Weights of a small transformer language model.
Size: 15 layers, width 320, 5 heads of 64, MLP 1280 SwiGLU, vocabulary 8192, 27.2M parameters.
MLP neurons of a small language model. Each row is named by its layer, matrix (gate and up: input weights) and neuron, and shows model dimensions 224-319. Each number is 200 + 40 x the weight over its row's rms, rounded and kept within 0 to 999. A neuron's up and down rows have the sign that makes its largest values positive.
A block is one neuron, or neurons of one layer that tend to fire together. After each block is what it responds to, as a language model described it from the Wikipedia text at the highest values.

L7.gate150,220,141,210,249,186,249,238,189,221,222,278,239,194,190,220,211,157,199,152,123,175,153,145,206,163,168,208,157,145,257,290,176,189,177,269,240,168,247,185,191,230,202,154,143,147,194,190,217,150,178,204,215,208,173,111,180,208,198,253,105,186,281,245,179,205,244,241,194,246,160,214,260,205,216,171,297,213,149,192,284,178,152,220,152,130,161,175,181,235,183,191,199,255,151,230,151
L7.up150,197,170,152,189,228,205,183,283,229,178,183,117,207,203,138,183,274,304,234,250,145,144,258,202,224,168,209,168,219,174,200,158,154,270,213,203,139,135,216,104,201,225,148,222,249,179,141,198,173,214,172,236,118,184,187,210,152,182,188,230,144,177,176,241,266,147,175,224,214,278,237,237,226,270,265,210,244,194,246,241,169,212,231,187,200,180,168,277,167,135,113,227,240,253,198,129
L7.gate173,217,219,134,217,247,272,235,234,240,171,236,208,146,249,226,210,176,256,240,256,190,177,204,163,189,174,156,221,214,247,145,219,252,199,174,213,83,216,78,143,159,199,234,193,216,253,192,183,143,246,207,265,216,193,227,198,238,178,209,178,283,223,163,270,191,138,162,184,180,189,139,185,210,260,147,232,271,203,139,149,203,104,167,244,211,227,206,217,229,240,127,205,142,217,149,198
L7.up173,132,200,171,218,219,234,251,196,226,127,182,242,159,255,248,227,196,170,203,242,172,119,199,153,141,187,166,252,136,213,265,186,237,224,180,186,198,299,170,198,233,189,165,194,231,163,176,161,258,159,203,225,281,248,168,185,194,163,229,215,238,222,139,225,218,167,214,159,255,184,177,207,113,181,263,226,270,171,205,221,180,204,161,220,183,144,135,204,218,109,182,211,230,146,116,203
L7.gate182,208,107,154,181,170,191,256,209,272,185,139,172,226,190,211,267,217,218,190,215,209,208,192,176,297,141,245,335,194,138,245,264,174,208,245,178,195,131,259,187,218,185,150,188,159,196,117,213,249,192,179,213,210,253,156,279,170,129,239,186,177,207,194,133,278,178,203,240,258,145,253,194,140,180,269,143,201,174,171,208,210,209,102,138,192,138,217,176,239,207,233,174,142,180,171,209
L7.up182,120,166,253,216,225,161,190,234,200,187,121,167,169,219,142,226,218,161,238,234,183,177,223,287,200,196,170,200,214,254,211,236,167,172,187,210,161,153,235,154,219,190,204,238,109,148,168,152,235,162,230,219,221,248,202,178,154,151,252,205,230,209,210,224,238,104,198,169,228,168,224,202,159,253,235,208,148,270,219,259,180,237,172,181,187,141,192,252,232,132,151,153,216,260,214,232
L7.gate333,175,151,215,196,149,245,228,237,222,227,210,205,202,229,221,169,170,221,196,254,149,231,223,130,217,183,166,168,124,242,130,207,236,157,239,305,229,220,209,142,203,171,192,149,255,272,218,124,244,200,164,209,151,205,231,177,218,241,99,176,134,208,221,198,242,190,235,248,182,202,228,218,250,199,156,138,158,86,207,220,168,167,132,196,240,188,78,253,221,264,216,249,151,115,175,194
L7.up333,160,216,151,132,214,166,206,196,228,238,234,215,123,262,218,178,178,183,202,270,255,152,235,189,161,209,202,182,184,304,180,156,271,231,175,227,202,222,175,137,204,176,224,202,245,231,158,217,139,230,208,223,247,175,238,217,239,259,192,191,240,170,251,221,175,164,288,187,162,249,285,174,214,150,235,182,197,207,157,281,212,241,186,213,69,183,208,182,189,179,261,239,260,170,225,254
L7.gate608,147,121,191,219,206,163,202,212,268,224,242,90,220,216,172,240,192,252,172,196,129,238,221,179,238,179,171,177,169,212,203,163,213,277,187,150,219,252,251,219,186,193,269,184,245,182,186,228,223,202,241,229,158,190,212,142,184,195,262,184,226,223,254,195,189,151,134,137,212,100,185,99,208,208,149,221,120,167,212,171,260,124,215,234,209,212,159,304,122,187,124,208,243,173,111,166
L7.up608,159,220,250,268,293,202,168,194,183,166,237,153,207,223,205,182,209,164,166,191,168,184,183,225,161,151,229,152,228,157,227,188,149,198,203,293,208,205,256,195,218,170,128,199,214,216,190,242,178,162,270,254,247,245,219,156,193,193,126,127,190,209,252,165,190,206,156,180,273,209,187,231,187,153,137,206,185,165,183,197,216,219,235,204,270,142,247,149,112,189,157,183,239,151,212,198
L7.gate842,214,186,212,237,159,142,191,132,220,236,199,171,160,269,180,267,188,204,202,185,246,214,240,171,198,212,227,201,175,222,193,216,266,280,177,197,189,158,306,196,209,329,214,227,245,176,151,196,176,179,235,205,175,295,213,240,259,275,253,144,164,132,240,141,165,162,196,190,220,192,190,171,211,211,190,189,164,180,201,265,170,163,205,184,196,148,184,243,205,187,220,254,201,266,259,190
L7.up842,235,244,207,237,177,169,225,229,177,202,220,192,171,238,204,249,206,176,197,261,216,130,190,173,173,270,185,243,189,62,205,164,220,180,218,182,185,189,205,235,169,153,140,241,212,174,241,186,236,176,285,208,209,156,217,257,209,207,208,270,216,182,217,164,235,152,207,156,226,126,148,201,234,205,186,179,187,286,192,220,271,177,191,194,213,238,156,219,154,190,127,181,216,193,172,128
L7.gate912,247,180,158,137,171,221,230,230,186,197,194,155,147,240,244,202,217,182,173,274,183,215,239,227,230,203,225,177,156,164,153,206,261,254,205,154,239,160,205,150,244,154,266,272,234,180,179,296,180,222,223,229,147,228,216,202,173,214,219,225,189,233,254,152,148,130,106,213,237,186,233,142,258,174,235,307,141,211,186,123,199,194,176,188,153,227,90,234,142,144,190,191,162,151,168,243
L7.up912,95,204,195,215,210,195,192,247,221,184,196,288,248,121,202,157,203,158,143,238,202,157,170,155,225,207,197,187,193,169,212,236,221,177,227,196,208,281,186,257,261,261,167,208,183,165,187,135,142,127,194,210,228,177,122,250,224,223,255,172,159,188,256,222,255,173,115,214,222,174,219,186,107,160,200,198,113,165,236,151,230,248,242,142,225,139,205,284,220,125,252,235,184,216,199,198
L7.gate1126,237,205,200,231,194,185,222,199,211,180,258,160,211,226,141,223,236,174,233,179,125,241,196,198,205,126,219,212,159,154,202,146,214,196,163,245,178,194,230,155,191,98,235,233,213,170,225,176,203,257,281,142,177,220,243,232,239,184,225,229,245,184,295,201,186,191,177,238,131,164,155,249,262,180,152,227,200,148,172,256,236,231,158,182,142,164,172,196,219,207,144,153,226,190,208,238
L7.up1126,176,162,137,172,209,276,240,160,199,214,222,226,144,219,153,121,208,182,203,213,213,210,204,159,229,266,236,216,112,205,220,182,249,158,219,237,211,142,178,231,299,259,265,184,175,195,165,158,133,222,132,221,253,209,173,191,193,179,179,207,219,228,171,168,159,282,232,177,179,173,201,156,235,226,205,228,256,124,207,124,169,192,249,210,241,205,154,236,198,88,192,205,203,96,215,216
Institutional title heads. Head nouns of institution and office names that take an of-phrase, such as University, Department, Minister, Faculty, Bachelor, Doctor, Admiral.

L3.gate574,179,196,190,176,169,189,179,192,174,151,137,188,195,279,209,235,170,226,199,199,232,133,241,192,173,145,209,193,205,198,215,280,255,214,199,271,236,200,106,171,209,234,176,191,213,226,147,163,193,143,265,150,288,204,253,118,245,226,159,232,154,218,195,197,242,167,194,216,171,116,206,129,174,171,98,243,232,218,180,255,234,194,280,214,234,199,157,193,130,173,222,189,245,224,134,246
L3.up574,186,199,131,271,266,241,216,145,161,226,217,189,183,134,169,183,228,107,160,179,249,253,310,144,249,230,235,191,154,204,227,137,241,187,248,241,106,190,191,164,233,272,186,105,213,244,187,212,199,201,261,157,217,200,196,218,218,218,236,192,153,224,223,145,238,200,199,155,250,222,222,189,187,214,185,213,189,171,127,228,179,219,150,215,134,204,225,195,213,250,202,119,180,249,110,263
L3.gate734,240,237,165,254,180,194,255,233,203,285,219,217,255,154,203,214,254,244,246,188,186,131,198,159,198,170,157,220,178,231,261,222,232,198,123,240,125,221,172,167,162,174,153,291,216,155,138,180,191,224,202,300,236,157,217,257,196,225,222,227,224,227,255,193,155,154,149,193,150,192,189,236,155,225,201,224,193,241,298,199,156,232,244,200,219,148,195,196,183,214,197,216,268,227,263,231
L3.up734,145,205,141,167,221,138,213,210,196,259,121,195,179,225,247,135,214,238,224,204,207,178,305,215,190,205,193,207,198,206,269,141,250,209,186,224,180,218,194,170,179,187,306,256,206,202,139,183,146,188,217,201,223,144,184,199,218,225,212,193,176,172,240,124,142,224,191,207,208,192,204,176,148,283,220,199,253,187,174,300,187,247,182,186,211,190,165,143,220,214,239,275,212,189,250,247
L3.gate1054,158,200,190,202,152,193,221,248,138,199,135,224,220,264,298,264,144,145,230,212,217,219,228,214,202,237,156,180,253,226,219,108,225,193,192,230,133,264,237,215,86,229,181,196,259,292,218,242,254,176,189,202,173,188,155,294,239,192,242,211,198,221,187,179,220,221,256,204,196,181,262,191,228,206,230,137,202,166,242,176,214,257,237,224,204,65,143,222,238,184,150,139,188,168,155,170
L3.up1054,80,210,122,175,166,177,250,162,163,222,194,238,184,197,281,181,209,187,169,229,221,241,264,187,195,216,182,151,175,142,265,229,252,253,241,180,243,313,246,145,139,142,153,142,183,198,192,148,232,161,252,174,210,210,206,163,153,184,171,180,166,189,224,231,189,243,269,252,244,224,195,147,163,219,192,165,265,90,233,254,166,212,167,207,243,209,187,163,212,236,209,167,247,174,224,169
L3.gate1228,167,231,207,243,268,199,198,192,141,220,148,174,310,290,174,125,270,207,241,188,190,204,219,106,217,188,129,296,166,201,219,148,195,222,195,247,257,259,242,222,138,194,181,154,162,149,187,197,205,178,180,198,267,169,191,199,210,240,232,216,157,245,102,196,190,218,232,195,221,154,226,136,215,195,184,185,190,226,151,259,273,165,167,167,185,270,171,210,225,212,209,230,194,264,145,223
L3.up1228,173,242,202,226,232,177,169,209,151,148,141,297,236,220,152,183,266,209,215,268,74,198,225,131,206,182,180,197,235,168,235,183,237,257,161,194,231,187,225,209,141,240,187,177,143,197,124,232,189,181,190,200,181,150,203,184,284,188,184,215,194,228,189,201,199,234,212,140,252,155,180,173,206,226,211,223,175,146,173,201,260,230,184,170,168,194,95,229,198,239,203,168,206,234,160,223
Person role nouns. Final tokens of nouns naming a person's office, role or occupation, often as word pieces, such as clerk, ambassador, Minister, commander, -ologist, -ians.

L8.gate433,249,180,198,113,154,257,181,179,239,221,161,169,148,240,197,255,224,230,177,218,256,167,195,149,266,304,169,216,160,130,237,293,241,223,188,159,218,121,250,189,149,255,163,257,222,212,268,197,161,152,191,230,226,184,168,219,200,219,208,200,181,255,257,180,311,140,225,153,237,246,224,196,161,229,164,172,222,115,199,233,247,207,166,160,281,144,155,145,184,260,168,142,183,150,203,279
L8.up433,209,197,167,171,222,234,167,176,206,180,150,229,255,217,232,200,238,237,142,191,245,108,192,158,270,154,172,183,241,151,219,174,225,153,182,190,171,146,162,235,213,191,164,219,198,200,275,199,223,222,203,208,172,198,188,186,230,182,166,187,201,195,235,230,193,185,286,205,171,275,256,211,237,211,198,218,240,225,189,249,217,138,96,223,175,187,135,152,132,251,221,144,130,181,216,245
L8.gate601,193,146,207,240,160,193,252,251,273,180,198,176,214,260,195,267,190,183,139,225,152,229,183,186,202,220,207,233,260,166,255,203,194,200,224,180,231,192,198,186,136,185,112,207,191,203,181,220,234,130,220,193,254,162,211,190,174,279,262,130,158,206,160,262,238,183,200,175,185,156,245,301,155,192,240,280,150,130,225,197,140,264,191,238,237,199,180,258,205,220,204,269,176,234,145,262
L8.up601,270,146,213,211,242,150,173,166,194,225,174,260,164,176,263,195,239,212,235,154,265,166,185,229,220,197,159,154,175,129,249,135,170,211,249,215,240,290,223,275,180,200,149,179,181,221,95,229,230,150,236,189,135,263,190,156,233,271,224,257,128,211,222,192,286,199,198,167,188,176,187,214,245,236,195,194,228,201,145,215,215,181,172,132,230,271,152,155,234,242,217,166,203,204,212,157
Generic head nouns. Common generic nouns for places, organizations, roles or time spans, mostly after "the" and before "of", e.g. city, head, year, District, %.

L3.gate35,192,173,273,138,149,213,161,252,202,197,179,263,196,233,232,164,193,175,183,173,133,285,228,205,205,282,189,287,169,120,185,177,190,229,229,303,235,160,207,215,170,171,212,123,199,167,237,164,242,183,200,161,251,169,154,190,160,183,207,288,155,237,266,195,223,193,141,204,267,157,207,182,181,121,156,209,210,134,238,196,234,172,278,222,241,147,272,239,231,209,229,224,238,178,140,206
L3.up35,240,156,226,195,187,236,140,212,280,206,167,190,151,262,93,189,213,156,173,208,211,284,179,239,184,210,227,287,174,191,159,188,141,155,206,188,231,215,165,250,246,211,188,145,213,256,212,257,149,127,228,186,153,157,222,245,234,179,220,149,229,193,160,237,245,201,199,213,213,146,153,210,211,224,176,169,220,183,272,144,189,249,219,213,222,147,204,264,235,176,236,196,195,246,212,196
L3.gate483,164,225,305,213,224,177,196,105,157,165,260,142,166,169,294,134,139,136,171,262,211,266,209,213,211,198,217,238,242,218,157,216,213,160,263,229,205,247,163,191,185,170,238,126,188,170,219,191,129,215,184,209,153,221,225,219,126,291,233,236,160,164,234,177,184,202,227,122,192,234,200,223,245,165,266,263,115,204,142,193,242,257,205,125,236,171,233,152,125,215,227,246,265,196,214,210
L3.up483,172,171,196,190,154,218,223,195,174,144,244,167,254,213,175,199,258,267,173,145,233,255,176,208,197,201,206,226,237,196,200,266,209,170,265,161,211,219,207,213,233,244,190,165,151,176,124,214,233,195,240,239,196,185,190,281,121,220,94,203,163,275,198,249,233,242,240,122,155,202,227,230,157,124,148,253,102,193,207,153,164,109,225,205,263,222,241,214,247,197,202,258,247,206,202,209
L3.gate1219,176,230,161,178,205,163,157,192,259,225,152,129,215,217,254,176,120,199,239,213,298,197,167,157,212,182,224,251,216,211,127,195,130,239,241,277,118,190,246,177,240,184,337,234,197,123,245,222,119,214,190,169,170,193,237,218,159,210,216,147,123,184,135,177,168,180,260,181,188,149,193,202,247,254,168,206,141,149,185,170,188,227,197,172,243,282,186,185,122,200,229,194,198,184,145,215
L3.up1219,224,112,192,140,172,145,211,268,223,233,264,188,201,309,257,179,180,163,217,132,194,235,213,159,209,144,245,208,258,145,145,179,188,129,256,194,236,170,140,223,163,176,220,222,235,156,136,159,189,245,226,251,183,197,156,211,177,204,208,139,228,240,203,189,211,237,173,188,210,196,91,179,160,175,256,170,194,117,194,241,116,230,229,156,172,256,214,126,152,179,195,201,190,206,239,252
L3.gate1255,161,284,174,168,218,205,196,177,218,197,182,175,185,216,319,178,214,190,185,244,225,207,304,201,198,205,200,250,193,163,251,285,231,215,148,205,140,212,206,193,214,204,184,223,212,227,242,135,175,141,242,179,222,188,120,154,278,184,178,132,177,170,192,182,249,191,215,216,240,265,140,184,257,178,201,284,171,201,184,211,235,175,198,210,189,172,222,195,235,217,199,199,155,273,71,146
L3.up1255,167,310,242,226,182,151,217,210,170,160,183,204,166,225,181,232,233,252,230,190,134,131,190,176,130,180,239,155,219,184,166,181,245,229,206,140,181,228,177,219,201,238,183,183,245,185,146,220,164,182,208,218,177,260,198,169,216,205,143,139,257,166,282,138,243,284,131,200,108,258,219,181,212,201,222,214,183,198,200,198,214,149,168,136,152,195,122,221,168,226,239,213,190,224,124,115
Range connective "to". Mostly "to", "and" or "until" closing a from-X-to-Y range of dates, numbers or places, as in from 1895 to 1898 or 20 to 30 km; weaker on "not"/"though" after commas and table pipes.

L8.gate31,122,178,211,222,242,201,183,135,252,195,235,244,214,126,230,211,144,169,244,199,125,225,234,199,183,192,192,199,191,174,145,217,166,182,296,228,222,197,187,225,198,190,236,232,202,237,178,191,193,156,164,308,242,267,144,208,215,263,225,163,220,219,312,216,163,217,185,205,209,209,292,129,153,208,129,93,235,169,260,237,212,196,161,228,258,186,115,277,146,135,150,187,183,266,165,174
L8.up31,185,132,187,188,230,252,183,220,207,239,219,271,222,135,155,235,121,257,139,270,139,190,135,161,252,230,244,180,174,133,188,270,227,165,180,191,176,166,195,191,278,111,260,167,266,215,210,177,235,162,208,236,266,197,194,199,137,192,219,207,184,134,253,180,179,136,234,233,233,179,240,150,164,230,207,175,182,116,208,157,223,196,172,235,262,197,175,138,213,195,209,128,220,232,182,202
L8.gate1141,170,120,295,224,212,229,251,158,219,140,192,192,183,174,141,131,171,201,194,199,166,209,223,162,188,233,172,216,205,210,154,226,269,75,257,244,256,227,219,244,189,161,288,186,170,201,142,173,217,186,163,232,234,276,193,201,246,175,181,212,219,141,234,199,225,148,184,187,251,160,234,224,194,174,149,218,177,146,186,186,193,175,215,158,199,158,150,135,230,130,146,197,234,101,211,208
L8.up1141,208,90,239,228,220,176,168,151,234,156,222,229,225,139,217,179,213,182,153,148,208,177,168,143,210,250,232,133,126,209,223,179,259,175,221,224,341,206,245,155,261,127,230,140,193,192,174,152,197,195,170,213,155,235,205,210,195,323,188,198,174,188,216,151,157,213,231,241,215,178,175,152,187,109,148,226,189,152,251,221,229,178,187,205,214,193,192,174,153,253,164,206,192,200,152,191
Place-introducing prepositions. Prepositions and separators right after a named institution or event, just before its city or location, e.g. University in, Championships |, Company of.

L7.gate196,235,186,204,163,108,260,244,177,209,218,245,129,159,247,177,122,152,210,194,208,222,172,233,185,199,238,194,160,200,147,168,187,194,158,229,284,209,181,181,212,132,224,203,156,229,216,214,190,201,218,184,188,226,176,192,195,151,139,224,261,175,175,245,229,144,216,139,217,154,214,250,207,204,131,239,194,204,232,145,175,224,138,147,171,228,185,203,222,278,171,248,207,191,240,196,154
L7.up196,235,156,137,246,235,191,158,150,172,215,223,213,182,193,157,197,220,184,140,254,191,176,212,184,268,270,182,122,193,151,177,149,167,147,197,150,179,196,187,186,187,126,254,183,263,296,198,234,201,239,179,256,199,234,158,199,203,202,241,222,185,234,180,159,166,193,221,291,202,131,162,181,237,232,175,208,126,152,235,184,270,193,145,201,142,226,203,173,159,236,238,219,198,253,177,145
L7.gate373,236,182,231,235,200,203,210,227,275,181,215,215,251,185,215,235,226,211,189,78,129,137,224,255,223,237,208,168,183,185,226,217,184,262,230,222,191,179,157,176,129,249,124,185,196,236,197,211,204,231,245,208,211,251,214,189,216,203,219,262,190,237,187,267,242,155,232,215,175,122,248,130,205,165,177,176,126,180,213,178,239,174,209,183,276,275,169,204,153,206,189,203,220,277,185,120
L7.up373,209,174,234,235,181,257,221,214,250,289,139,158,182,160,246,225,173,161,190,255,209,190,199,179,194,213,165,109,171,240,171,134,170,119,223,144,235,161,248,206,177,178,200,181,186,194,203,213,248,235,217,230,237,245,223,190,168,191,194,187,216,210,240,223,202,145,166,252,194,121,222,205,161,195,144,220,158,203,148,156,229,225,143,233,151,165,229,244,223,183,158,191,152,168,213,265
L7.gate540,143,179,229,200,206,236,209,249,243,218,202,199,248,214,187,242,168,128,216,198,182,232,246,233,189,191,185,159,198,184,151,176,130,180,321,277,222,209,173,174,194,121,189,238,214,250,134,145,216,206,160,211,234,222,194,132,156,211,140,194,89,219,192,152,202,248,229,241,240,187,219,153,207,222,204,191,271,145,262,203,252,133,231,257,241,220,159,260,138,173,212,135,213,266,102,170
L7.up540,202,190,256,254,213,246,198,300,177,223,233,184,197,191,223,224,189,282,194,236,152,167,272,268,214,191,209,257,205,178,143,171,225,222,196,153,225,201,154,187,143,176,185,186,266,254,208,289,159,217,219,178,182,251,195,158,104,152,226,190,225,206,212,152,79,168,208,240,232,101,222,154,213,202,158,205,199,101,195,236,198,170,188,158,248,197,164,175,256,176,194,189,261,195,122,145
L7.gate630,218,119,190,220,186,127,210,296,294,219,188,213,207,221,203,236,156,225,216,208,185,185,167,240,218,195,237,202,193,191,137,163,199,195,272,213,130,159,251,195,225,164,216,151,206,182,222,188,222,220,132,175,178,235,172,277,174,182,230,170,212,243,208,238,219,147,262,148,218,240,153,184,160,187,186,210,158,249,203,278,108,175,107,224,241,224,218,185,176,184,188,255,207,217,219,165
L7.up630,249,205,216,223,211,250,128,210,236,176,201,204,218,206,191,193,152,173,155,229,180,142,205,267,171,148,135,166,207,214,216,175,208,170,176,223,237,184,233,147,293,164,192,198,264,195,173,191,216,229,155,237,150,134,170,189,224,232,147,160,185,177,302,206,136,244,276,193,198,198,201,170,170,164,158,267,227,152,156,232,149,216,235,142,175,207,237,189,149,156,140,221,220,193,172,188
L7.gate638,238,237,222,114,208,227,258,239,229,201,182,202,244,221,202,197,129,213,228,209,199,130,261,137,192,217,136,210,201,152,244,188,211,186,211,270,182,225,182,184,140,219,184,180,166,217,234,199,222,147,199,139,173,194,161,213,88,266,156,188,160,178,235,249,244,160,201,257,157,157,196,199,187,250,259,201,150,175,123,167,168,151,191,211,227,132,134,158,178,184,183,227,166,248,136,178
L7.up638,246,267,176,245,189,213,183,222,231,240,200,244,228,141,201,182,166,171,170,148,176,163,184,164,308,155,190,177,231,248,229,223,200,191,211,205,204,261,221,184,200,121,198,155,218,255,226,281,272,262,201,233,135,244,218,233,196,212,212,214,222,178,235,180,229,176,199,278,222,226,224,221,228,215,217,266,216,246,178,253,259,132,250,190,191,130,176,161,171,211,185,264,207,212,180,192
L7.gate766,265,194,173,213,147,126,221,192,256,166,175,163,193,222,229,183,151,182,258,250,204,158,166,136,212,145,198,188,175,233,241,149,219,218,168,214,224,211,171,193,201,211,199,111,229,193,109,221,249,222,147,256,184,187,215,247,161,221,110,192,177,230,139,198,216,151,164,227,113,223,229,116,194,253,226,153,216,199,148,196,141,127,158,192,199,185,239,87,204,146,229,205,178,206,243,193
L7.up766,183,243,287,289,208,356,102,154,273,250,193,141,240,151,241,185,175,228,198,150,231,264,137,234,202,211,262,218,214,163,203,212,162,213,178,179,225,215,176,209,271,237,190,230,176,155,197,164,170,199,214,221,204,199,250,213,207,230,240,223,222,200,199,249,209,146,163,268,178,216,218,170,212,197,176,208,224,236,141,177,203,172,254,218,257,200,169,178,272,135,185,277,146,224,263,208
L7.gate1060,197,182,227,264,147,224,188,201,239,180,219,265,218,139,136,135,131,193,247,176,203,221,178,201,272,200,194,207,231,191,175,150,247,204,218,252,189,156,160,203,171,126,212,179,215,202,126,189,196,228,137,211,160,163,213,182,113,180,234,121,206,174,192,224,183,245,257,254,251,199,139,200,163,203,233,211,207,220,196,155,273,171,182,163,217,238,145,205,191,215,149,287,232,270,132,231
L7.up1060,222,187,215,214,131,251,256,267,197,210,213,122,173,225,166,182,191,129,172,141,207,225,239,177,239,193,173,234,198,259,230,236,194,118,186,238,186,176,260,130,204,157,209,140,207,191,197,134,225,224,206,172,149,221,196,224,178,217,243,168,192,268,229,169,241,189,253,201,186,169,197,152,187,123,242,211,208,185,184,200,236,182,250,151,188,222,137,194,245,269,251,283,281,216,125,202
L7.gate1125,229,204,205,222,212,225,274,194,202,177,184,201,229,266,224,137,193,97,208,95,236,176,162,176,230,204,193,231,182,183,163,246,238,145,201,233,262,225,266,202,177,189,130,196,212,188,171,213,200,215,240,185,153,211,154,170,233,162,174,194,207,240,158,149,246,119,233,171,201,207,128,226,167,251,265,220,160,156,297,145,141,129,219,211,172,212,167,158,157,225,200,161,246,244,268,203
L7.up1125,169,145,219,216,243,215,183,244,239,205,232,189,182,128,197,276,143,159,150,119,203,192,173,189,217,222,138,179,176,175,168,236,208,192,241,242,177,157,279,178,225,230,217,177,233,247,147,237,165,187,125,195,247,221,189,148,224,244,173,166,168,263,131,213,168,182,284,209,192,182,205,145,133,151,208,149,229,132,190,222,166,169,200,221,179,205,214,232,194,181,228,179,111,127,207,225
Place-introducing prepositions. Prepositions like to, at, from, in, of just before a place or proper name, e.g., sailed from, games at, Battle of.